config.toml
num_hidden_layers = 9
hidden_size = 192
num_attention_heads = 6
num_key_value_heads = 6
head_dim = 32
intermediate_size = 640
vocab_size = 32768
hidden_act = "geglu"
norm = "rmsnorm"
norm_place = "pre"
norm_eps = 1e-05
positions = "rope"
rope_theta = 10000.0
rope_fraction = 1.0
qk_norm = false
attn_scale = 0.177
bias = "none"
tie_word_embeddings = true
parallel_block = false
init = "trunc"
init_std_qkv = 0.0361
init_std_o = 0.0
init_std_up = 0.0361
init_std_down = 0.0
optimizer = "muon_variant"
learning_rate = 0.00893
lr_mult_down = 0.7
beta1 = 0.9
lr_head = 0.00598
max_grad_norm = 2.0
warmup_steps = 200
schedule = "wsd"
decay_fraction = 1.0
decay_shape = "linear"
final_lr_fraction = 0.0
batch_tokens = 131072
max_seq_len = 512
doc_mask = true
train_tokens = 671700000
max_steps = 5125
dataset = "wikipedia_en"
MLP neurons of a small language model. Each row is named by its layer, matrix (gate and up: input weights) and neuron, and shows model dimensions 48-143. Each number is 128 + 24 x the weight over its row's rms, rounded and kept within 0 to 255. Numbers have three digits each. A neuron's up and down rows have the sign that makes its largest values positive.
A block is one neuron, or neurons of one layer that tend to fire together. After each block is what it responds to, as a language model described it from the Wikipedia text at the highest values.

L6.gate249:089102178104149122083089095099095129122097132077162164093125091127091149122141124113112137168145161147103124107092166105138168108098184118133082094119111111139127120116151096131154134146130095163145155128149141120111140169136148148110119095150131106137142114122144116119141131045120115127
L6.up249:124137082098154130108174108093147149147099119165103137121094149124109069159164062142102155107146108136152120095126111126114113115129078153137129152139121143134097118118115123151162134099126114107093140136148114163167131148136138086107134145100144144116131121137162140075133117146122135128
L6.gate504:136103137138122162073132097123162120119122111143096114105099140102144120127149140155097101109141151060112123164156109102126105154180090077125145116100097173147111147090140112138143158094113137101159169134153178134125141144116154114124105111132121166108115140144076135098167134114138103153
L6.up504:127080165125131151118116099121164173122145161141115113156095146117144150079158151101131110127157127129105180133139135152169118129069096130104127098102115100133141090135151106089105145109135140142146128135131158147142118131133146128114140114133115116161075092129152083131132139102108148173
Responds to: The first digit (usually 2, sometimes 1) of a four-digit year after a day-month or "in", e.g. 2 August 2012, April 16, 2026.

L6.gate581:137126154139074132130120133109105160127160114112140059143183135104091150133132103152134135106171157092127168124102106097124136141122087155124117118110146095113129100140109120150124086127127105128118134124133128098144127128103135114114107130122111112154153130148144162124152133149171103088
L6.up581:134114124208135131114150146130108159134122140145153112131090150121063107136144175153132133134168081172108135077137095103110162166176106144158105152110146128142107116132118148123164130113133128118128111131074116150114151185143129095133107171117104133127154112148124109145122105120165137140
L6.gate591:154137154140114117169162163141128134073127133108134130147126110084119186139106105127128095094188118098085115122144130142120136099129097106108149145099148142131138094108151102135127125148177132094084106121174109118109134170134125147112174177135165090132103159117141147148112157147113114140
L6.up591:115118183129142126164119132142099137142144135135150124150144165108108105142142063090125116110123114139106169074086115171130120131133113150113116113120149168105099092121125146134142157137096100134090098141066128131149100168117142145156123140117138094119150128102149114115125109152086124154
Responds to: Final subword pieces that complete descriptive adjectives or compounds in reviews and plot summaries (funk-ier, flash-back, unpretent-ious, angst-y); also nationality adjectives opening biography descriptions (Italian footballer) and ordinals like first, last, following.

L2.gate65:153129128145094165152101123092125166094116111097075141120121127110151124114114148166157118095132112133121111129156053140078114139100114154116122149127106095157110112127165130078106124103114155115130148100150159120125171116132150157126133168116130131156143162148132146118157149110121151131
L2.up65:113172144163090132110120118127127102150138110108074147151113177165132157134146124150138127135138143145104144122118184120150093130139125117177152102089157105136124131138137123115155143120123116100135103127112088117128100160143091105094151153156163128148176073088136106148129137146095112093
L2.gate92:111132141090115190116105158105155111085132105137119161156140117140118164110147113147122131148120107126119093085094092158111113099148159151100162138158148156091120092104132074108134086117108135079132111083129137116089117112188171159169150168117125137112155143107087106158110093160114100169
L2.up92:107165142146130101135131141121100111114134095124132137136158160103103149127127081117160140129135133124150114116106101153141138153112137112104122146113126110128112132216135068101098092136127104159151143155126141130152138114153133132168145120192144121150113169108121095145137150107128151145
L2.gate421:090135162135110090112165135135148120115175137165131148179151129107119136126090152170163110129125154114119153135125126130113103136075108131144134121125089095190141142121070155150081116104127202113155104155114115117146130121164116139097131144112138149117153092094088126103132147079124133124
L2.up421:111146132114130104159167103126128076117144116136094107184162101111094135138093145166134144120096093091132109114142121128100107091189126113112128087138111135150140122163146123127120142129153141139164123125091135131151115131185115100138130159089161120095112155111141156125121126100112146154
L2.gate484:115135119124123128115101171142096121117141097121116110112116169138169127116136070157131130141140118114146154134176087122123128160096117108084161143140110160105122121121133156138178126139127130168138101123133104116103177145098144185138121113167149133117139091131154140119136188164138152064
L2.up484:138116134115122154120126111090139101176153147127095106150130064116112118123121181130096135181145107100131147136143099167120131120139088116165159112138128138106133143111113106143106121164169109125111129101100134098129119177145133130114136172146123139128147155177133096137123141122118155098
Responds to: Connective words that open or extend a list or alternative, chiefly as in such as and as well as, plus and, or, modals.

L2.gate23:148137122131128143167149135137150130156131141079165094149094125107149181125148074114123138131127124140109105085165141182139105135096132110159127116125136106155163122102133092136106119148136142079128064089144136153125083147140116139114159105113124136173139105127129075177079119134107087134
L2.up23:163099173132163085145115154137140115117153136057143150179125156099123182130137078146113113125123111135139124143125150108137130136082139139153125138102109114110144091091142138119143152101189119143168106104134131141119115124119147104135175095113180091134156130106089116153096117165119154147
L2.gate504:138095146152107134151126129158070098134143135102116140161142130093123182102147130147127133097142129112084114173157101129143137125127082111112151142095126063154121096101129083124115156132112181144155117048125111081122132128137098125127143140149112145110109155131105167132094107144123131104
L2.up504:105102150094122112112094153133146123113137139097135142144152123129155118118179112132155134125145139131098158112171075079126135135128103124154125112091086098123120112108119075141115139117153145081130070132135154138122107151117115105123131130167099149127108114119141125156153135162136101117
L2.gate602:117094118113129119180124130099154140194150123114080096084126143136122118112103130073099155146153160126101142089139154119111144140143134102144164161114146148121121098120129093122088085134132141128136111155123117097125079085145149129186144129120146143118118107132123142084168118103149172089
L2.up602:130136132121118125122119116120148132156126103118102104126111163122114144102110124085099125091114146145167119131114168128133101125096149094125137138097138119104062158163104115135102109104170131178108138146144122122067116141115091167122163126119166131112114135124105169094081122133120149184
L2.gate624:139114107143126184139103109162106144142116140138132123148141151099105117129148115123115101119156119130097126128173083109155153119121120089118165198104105148087097103112083144126132117179142118114080152113103134139080141126168124135138134117143118104115112131132110107110106093127134156167
L2.up624:132144149165095110130169092159151120132127094149127156120144139145138114083148125099154135133152145143132114137121158094119156123100142140139096094052109069134164110135110136097105123146174126090163107150152168114118128146105138117150077161129097118132081141064140119111108058145138116109
Responds to: Closing word pieces that complete a split word, most strongly -est (strongest, coldest, protest), also -ed, -ful, -ised, -al.

L6.gate349:138140134130146150080117139072171132124172132122152118131093084136118098094146154120170089102101116150136140194158120109122131104093139128124123161178153138175068138128154136124097139140160121106100169077136148129102114121135124135154121109150122117106129065127137119128166140113096100119
L6.up349:154070139139135089116131142115120086120134139109077129129103094138109140162101125114131100100143095127184120118127116150111127124115137121167129085124101181109083113165137108109094114142090138136147157101124083096161164116111150090111111145141132140182145123108133091072145142099120138070
L6.gate635:130124116135123115111116141115128150138135134096148104090104155112129089152117117125096123086136079160130134118167105118084109165137120100125082115159117165152145130105116130107159116144159105088140116079109143108186103092084148119128126098114111149140139131088137150124117168131101147172
L6.up635:141121103086113128128094110090099121129134123081140084048119150140100137109124119130158122130104145127158137093193155118119140175107141171134077134107140196140099126137176100097128118153107141162138088162112123123094134118088102146120147111132134149126070105140175183138125116123140137097
Responds to: Connectives joining listed items or introducing alternate names, often inside parentheses: "and", "or", "also called", "most notably", table pipes.

L6.gate48:144086107123102147175123140133150163130113138043156108164118127120089138194101141128100129142099187170122102124145138120159120117164141134144151157119175074098107106107158137099120118126101137116137124092108134109128089108149086164120149107159129123173126139131080116105137109137150144110
L6.up48:093152109137144122139109086093181105104102084123148111127112163121114171127133076146142121130089121107143126138106113131133089101110123146157122118143076139133130129138149140129154159128118134131097118126124115116060134144182123117118147144117117155123124130140091156114173144147145096121
L6.gate394:114084107128115084134140145114102155140099121116118145111146134146143159143142152097167111140110139132110132129146147132146130148122135122108152193139119116126128095130125159161152152113103171127100106128124141097130069116162142094121143097125136132119097149096107139168125121120158103080
L6.up394:131123146128159150090140139150137162117121114137139131150101164130167141109143160157132112131101130097164111128111160163172156161133150117108155150138176112149156131135140100114152096156135141112140158116141128115131108143154148085116164170107074130152122149137122133133150145113146098102
Responds to: Short consonant-heavy pieces in the middle of a word split into several tokens, mostly rare words and foreign names: hermene-ut-ic, Yang-t-ze, Mur-ak-ami.

L5.gate59:110117115145118105102118164148167080113121155098155138104152124103091125096082121122115109139137094116157113108152096121142109154119140106103127138144133138133100130120081136071166116147162121116116116078137105133153144094154111121130087106171135135181137119126125124137164121142145089092
L5.up59:120096125110122133092113100139106101130131184134098142150170112150149151135183168132102153130109150108157140075124158112146164125161169135168134139119128127129136106122150120143152122143134137152075118128131093111063120116102147156094110146113100193096069142128108109115129144149160157124
L5.gate127:164139124119138117107094133132140116119129171141133169095110099168128106126112095156115098115123126125174141154118177135121141110142120135125131138127174144155119126107125088165084114145113136106076167087134119152110145121141090164101167085116136135162137144103160123105107132100081133100
L5.up127:139125116126111112180120091118139092114092110116154128115150083135126153111157128124087120117111150099182125080199148107118163108152122134153140127114086183103130123151163140156115109117140111106099132131077142116103131147141146145073070137111126122127127163132141125139136132143130085096
L5.gate223:139125140144165089159152111106134091146153133098155101158103174110125104210098125092090115145137100120127128166164111174095149135114120126141159104141148099097162055122113150123143112123160138110124138120121127109150118179113111096140142149112188146133140127134149128149103079113159156139
L5.up223:152165117176126116135134121123163144132138128136124138103112162121103104145110103144131148147127140132166096119129145198146135143124140114148118132141149102107108041145146062145112148122150121122095080123100084132119103113137135136123089102112098081140136170096156114103146122113122152130
L5.gate329:128101103126111072145082159105129079108103142110147109141147099111153169082131133141144098140163105148132118115111141186111135118135172086112157139164136103177113110154166181131109122119183105079151124140119119148172108192119136137131124155102134152140119083113112152111097087130141127134
L5.up329:163177127135110122132129137102151092132093145144136095139119114154128114139104101142130075132150135159123141079114133136081109152115127094148167173114117120141127124138151116163116119102157136102138134115096143114156173147148174129139138110136133120138146082106143125132100167144078134122
L5.gate424:119098126157159064100144136092173091133139164146107101113095118165090142139154129111150103109120137125136129136129116172093147119118098136192102099153128081128120116112132145124108161081122112095123157131104121130115113099131127115139112111128141123131090099090148150134109182116122140122
L5.up424:173150116139109141117149126076153151115090130128092106068127138153137119157143144109105082088112089134153124146172054133102128126151135143151136133109121107118156111145089148151091113127133084103118138098100129132112142104104153143176126112096136143098090142126132098113128119108138088122
L5.gate475:097129142139108132093094152110147112113113166136144129145175123152152128109126100140103145099144155134138079123131135135091122159110141159083098133086149122091152114108143116131108157104132087129110100160158138120174143166115121097146131156127131149142136156085152150103105148139134140114
L5.up475:144131129137112107074145134127154118122090150143117134074130083209111105117130123112173146107154091107180146160131157132103115130151115136132147125134141124164092135152160119124124134103145119095107130057101126093109086193121132151074131141130147153108183142141163137142104138101122102103
L5.gate515:118135107119224119180116152155135132117159107110165114122123119111132122083099102159136154129123118112111115124099164143118111106129107173088139116124141146143082121123138080123111140083123118182124114148103163116156107121155152147142118116110124132144159122144097163105105118123130116155
L5.up515:130139140101102147132137081153130120129138147106091156107131126122131167155142088146109125140138181172126149126115130136094135094098088137142134090146125109135142119114173124156119125090165150135154117104157120109125124087120119110165149137165111187077151188137107113128129110150161167094
L5.gate557:126142140110116156084171146155092139126115129135109190131112110127093139125142115142087100135162141175179150149117122126105147126131087114104145107100124106142121118119148081118126102141152126101109112142134122105100099133139139105110120128165127102150089185125133136138137166154165171102
L5.up557:143143138124133116162108135139070102144098138120116163150142128125125124132096120100100187143123146098159118151134117136141155149106136136112160111094122138116156167103114145145088161136128130132105113105110110119125133111138096167129154123106110145119101145105155119093122123163161172171
Responds to: Function words right before a named item, alternate name or example list: include, known as, called, namely, especially, including, and the conjunction and.

L2.gate26:086126120107105128133141105142135087152165127135153133119157116177130100116100155124158138123153148162134141116145114129172160121169148122134155102070141084078126132141122153141148087104126148159125129123106143118133151098142088102157109143131155102125150141077135084120146139122144112138
L2.up26:120102120158130131125116096127101130138142148145139120174113164140124116110108116170122127122137111137109116097114153137181142119150116131102143153102153117120097113073165110129134132153106157127147141156089109132114166097114101110106101166089146103116116095137144091138144135114138173123
L2.gate519:161099110128136113115111094123162119118105136094145145124144108092130151135085117168168148119100160119129122136149099132138168120133163115112120144176145127102110101097162134132130134099143132144150156120123123146149141125147112137109135158121130176097170135123106113155136154134134138111
L2.up519:127163103129149121087099163119096133109147150103166150152140135133131114195120093094170130153082101115143140103113108157132147147123099104151098149102114136103110108157146126118072107132155160135107132130144093112162140105128128175106165142110143194155106205125134110187151131166123126127
L2.gate535:133115087117119134174142056093129110123109138089151134141099097139101132171134118164112158127144097144138154131119123105152134129149147161126136097083104124120103139079121139125140133121140086109118121109127089162139181141047125109136108163151116129143111119136118141126058147098121144097
L2.up535:099084088160131142122096132132133108154109120146119137097143146113174132130155088086139101144150139153129177169153084123107127103147121138131118144102160151134118123172106151101099165128141148123103122109092165141173166183116130151115122120132093148125112123113153157123170112114121128103
L2.gate610:138121104117124133132132150144086151132138110133144152172154124114138138175137126183166180138126134116138087143119104173147120139119122107148142094112151109106133136102118131122128134086124202128155097154138136126131168149144110126175122140130103118165105114101155114128125103140111107096
L2.up610:138134116095122127141120095106144094129145137050196146092131160136084122136128141129141123109168088139102133098115157088125141131121138147103172126120157133152128118135107112119141145125171097095114125095141134094145150141101120131131076188107105125180138137106103119169108131094119121136
Responds to: The last digit of a four-digit year, especially after "in" or a month name in dates, e.g. 2023, 1958, 2004.

L5.gate160:095100127122140130130120169146113187137125137122116141135106112097149124129170148178109151134127128120135070089149123118126142113093118084129125152079157147131129131103170125100141106117128130163155135147143134111134093145137116129113086124128112128145156152116138127150130128132106170121
L5.up160:141101130074131114153143134133141148092147136122134191137157101158117051096166112114121156119105128109121107134105085167089155098095149125143112125135174154124136121093151150140187129143145108119109123122118124092151099136145113151129120121136123126114140113118097128122164175151115142104
L5.gate218:111117144127160128116154098110094168142109043111119086120118156145131093121147090157119112140142180107128096093101162135121095103116121084096084133119091120123148083082100116148091123113167066108123111160119103156107162102142132093127138100133175130134162116146077100134117117134124131103
L5.up218:121128129111107098148156122103154123145093128120131180118157148118113131132161103156144133126160153110158130108127133135144131097153172127108122155135104122134105146112136129135123128104180124146126158138175129117142146136154172117157127146101082164113117149127123088121146157125085145124
L5.gate279:129156199165135144142111115111152122139104118127124109139123125118109129135107068113116095144152107155129123089120134158128131073169118080117149127125152146105120147131156110113125131120127089145119138151104121098130134136132154152135098085133122078153147168130149120079130118154113137118
L5.up279:117148143126107124123129128164122166120133118105148090163102128111150128101156086166136102085109135060123126131140172111100140099137126150098124121071112121140176173086122113121127126129164139087125131114098112124139180114153177125103100139082160136126114127111141089154130136137123140131
L5.gate405:090146093145147113098106153140152164153097151159116106154122131132120147151139122147153090156133086162143134144131134139142132086142104105143137146074130092086124128156105121132139118131122114122089137159140171121110143180065129141121109170138148119113119158052152135099154148121163164173
L5.up405:088088161160096107184133145133109166102115132124135124097161123108132133116162130119110141153157129137159135093114126159103115140165095096157143131106170132077157098084167138130114095117099110125132144166101091170095131120166118145178109112131155139132173171160113104143129137126128145190
L5.gate407:141130138146119105150111088141145111079145104142137134165115088118171113102138096138106137108152143086175157140124082167137134075144110150180137142097115158131163165112157113126133152125166105123103127118145104110144119116133145115156142115126157135096162068135129146176123131116183163078
L5.up407:106147075131144136134082159099146179136114160137192097099115099134133114136143081106134084133162133169095120113101079172133148124141120160091067119107147155140111103107130118160130099118100093119111137145148136134128107106092149139110110110108129129151132140143116109170133150119136137170
L5.gate472:140138141106134143153132156177098161099144158127097119108127119111111154114152112136126120155147111147136086112128163097124122110157115110188190124113128112109115085087154147129149125086105127119122108201133143141123112172152157126157144143110168102152122123091124094157095110149132129158
L5.up472:146120172159115140155121120160125146137111128173163130113141117117188122165130136147144135137092136149125156117105098081095107145105106073112161112072136142106132101117138151136110094109124124107134128098125136133142149109042143153106200126121110128141123121127158109091185159137138165175
L5.gate473:104117138171117154121142129157163141123144118129143097134108086141119104091138107117119151150117140095148125118098092108099126104134163122099108114138153150117129111097138134143128112116142115151125136077088157115151132120133106128096125132137106143116099126139161148129103144105090199093
L5.up473:097098078155094104142125137111109138110123099106142112155144134120092148171103087161134136102182113119178098132110115124100120138110110157144134099159127104104126136107082102125119138171146128108133114131110116108147104149083117118172106130095129118167094135135117125126126080167156090161
L5.gate614:149125127127161159153095060153135185109134129148137129088126143119086088136148121140124140122165112144171136136150159132106163127125110110147140131113146170065156177130125119131116090167155126152098138118118115153123111106107086130148120109124119150133108162132084116134061066169150121129
L5.up614:117117114108128114127157145136133137131128117125110152174142111146115159122161153097109147110147079140079093100142105137156111105119175113170156173079110136119110118142120151101138130127116122159125100125140133115087094127123142114151146090142086116126137168114182125106124067156116110157
Responds to: Adjectives or modifiers right after a/an/the in Wikipedia openings, mostly nationalities (is an American, a former Australian), plus adjective endings (-known, -ous, -ified) and year digits.

L5.gate34:142109139152136136156116141154104095132106117131123135129160134151088166149115144126107121079126101120155087174116089137078134136139109136124131122146147152131171130139137157160125126112085125173147098095164154117093158104142141144149111134163140155144105140154072128121079106114152122123
L5.up34:172136116139106131116141134085133140133136144125146157096114133093175103112133154119123108131133082164095130130119115132133152132152106106131109167132127137096123111153176147068142114148132156106088147138116129103125148147084125156094103172110143124089154153155175080178148107148130140131
L5.gate112:110128123132116127152109098138125086102123141120100079128153168155111138131142105135110095122118129136084130111161166162127073155095149086198119123136129179101113115165133140110116157128121130101117101070109166162108104142154127134124140178120139121105143125137138160122164147137168109156
L5.up112:092159108135107154105153122150122135112110092083176142134117120131135130105115144106108091141173124087100149126150129096104113155118130125147127151138161103118108130094104112131158128113167126126124134071134154156131135112104158137132134088129109099111100147122132066168147125100158123139
L5.gate238:145140151135107143131083150136124127143112129167157114116110150109097124114127143118115102072151123143137142101145141119122145168136143090163092112119099152117129145116115149129166094130137101113113091095089113113187129154103108101093132106135133109124090088110102120113077165146110142156
L5.up238:106087198180146139110123167133125098125120141111122165162178107137110123150120120123113135083100097118097106125067159141121131133129107143127120172134114123114154109150128088166115134111118134128130126123128143127138174130150135145095176140085128150179110103166128123115158127111121136114
L5.gate269:154167183137104121103131160130129130083128150116150109154151129134148124179125088126124105129149133122119165146124127158154099081131105135119106121120200118126103152111123137127128119106176158094149098094107140095103106138147125104135154162158142123121122150105102131169166154133149090143
L5.up269:142123108140167120116090147107133095105117165097121136151145131091155158129127157089111149132117144102145175174157157148127099148142137128110139160079168122081107196163126138125148126123116177126127146104168127106123129164136124135134090109161102175144119108130105140130166150107153158148
L5.gate303:143116154140141090140109138092143123116135150136113086131132141146086128144121085128134118136140134141103144122118111135147101136140108136152143119136121136121131125106107146161138136119125160182058154101165151101118138109165129134104100139129163105156137150138129176103122120124103150158
L5.up303:136110149118118082168104205118122141122173162147158111131134144112155133099126150143118144133123135139104115137107124146158142162116119138152120081101132122124106142115119123124143161125144142173117112111097168119160142113143166113171092121128133176180082123105152120100152142116141116107
L5.gate346:153132167178135095119139130103120126119113149098146133131125177151138137129124124145117120163125101108135137142099149097127132167113110114120161136117103157124116187117149124130128097100137091098155105123076154177146113108133106088137122114129174137166134160068147131089104114147138095102
L5.up346:152124133131102137133099179077104138138160105081132147135139152104129177181141130162127101126130158136122151112116116103148114121142132132078152121082179088162128094111125113105129130120149112109110144072131112144080112098155075125123140116134091106157080150146115137115113117150101168099
L5.gate543:141120107085135142111144088118128116150157141146121116124101122128141131138120150091138124169118151117146154142138105117129150157104099139143137081122131081102112124099105147151152099092124167137134127123144082105116092117120161083085105178120135093121076105157077130081143120150126105138
L5.up543:148126173134144153133143115128090134077095145125122147141143121145125109091127089104163103117128129103131146138104133134151140129094114111137107093116125173158110125137123113112182178136080122081160157056112109123144109171104143132171143078114099143127109154100116098145102090150142164139
L5.gate572:083109166153149130143119164140135083094148109140149145163102147108116107116138124145135091100122082114125116119106100112133098095128168115126115148121143188095121127156127166153199103169092135136123122121124142129136123105117103142103107127134117130131151151141127146141153125145114163149
L5.up572:153108156103118139142125158140147158122117178139131118123123162092086137118144080084145115105153135140120114172124130160145121192140158115151114165110078117130170140084130129118131116122127128120164107091148134114152164150103165135133145150119152139160089110179119103134119116096105140139
Responds to: Short subword pieces inside rare or foreign proper names, right after an opening syllable, as in Yu-bin, Mal-ink-ovich, Kun-ih-iko, Te-ut-onic.

L2.gate100:108109189112149130141153107147138098091102080125139068110135160107152168085139076104142072093151127108143145125101128142100146126131122103121162180182134136117135081101110097135085119137124173109180139108117143180120141099130122117143175138154136164131109133144132122112157119118128110120
L2.up100:128110158106107151124104099121123125074153124087129136122171119126150138132157181144165088094139120128103109139143133116096158144120098113123111161159118138114130153125141125110159160085149144109152124115153114143112148152143152136145148110160100119181176122143156143089089151156139069108
L2.gate138:127114100114094115095122137159131122129116120118160167144145182085158126169130126121185096122103147153100145122108107141125135097174132131134110116078113082121133113115120120156094097108183153151153160164192144157165142158156098140157154107152131154165148127142163156112115155143109138123
L2.up138:102110155145128097115108147114129123124110106209122127147133138124144098152150076122109122100115129151118111131092134091161154162155158140097102109143130128104121117108139124124124126130127181105181130119135133185151113115106178119125132128080093162157081151153127156113119116116133117098
L2.gate208:149136180118163142115122089075133119142082106092144118133148122135164114103107162119134123151136129150133114102105129144109152162132099131141096163153144108124131157144112157140119125165129152139156090092142153103155107118127137125144120088151134168134138109139118176094133087129095124077
L2.up208:126161146113151154138059150141158156153151110116181147155156167129161081125153152130173108141144144158124126112169096143098147155134132122123115145149095088099144170103118139084111148090157189112132102085161153109139132151130157161137114096165118118128100118155132162097104095134146103131
L2.gate214:138163122112127118124105150149091096115122131117126122176114150117188119141185109165136108114060134078096156094115144128136119157165142118144103143146149124132148149134127140125119163134153151120159153127116154131144087107113152149150134097156150166107155122130081130111106123148124146145
L2.up214:127112179107109139128139078137153115148153089109147127141144148126121171115203128130132112129154156098113145131166116120153170115109119163119143153124132174134118159144176130117091157114113135094109098160162142198120176094094124174122118125143164154134114177127114144120106120133090136127
Responds to: Middle word-pieces inside uncommon proper names (Yevlakh, Kaplansky, Berlinale, Courdimanche) and some rare common words (bathtub, helmet), plus born after an opening bracket in biographies.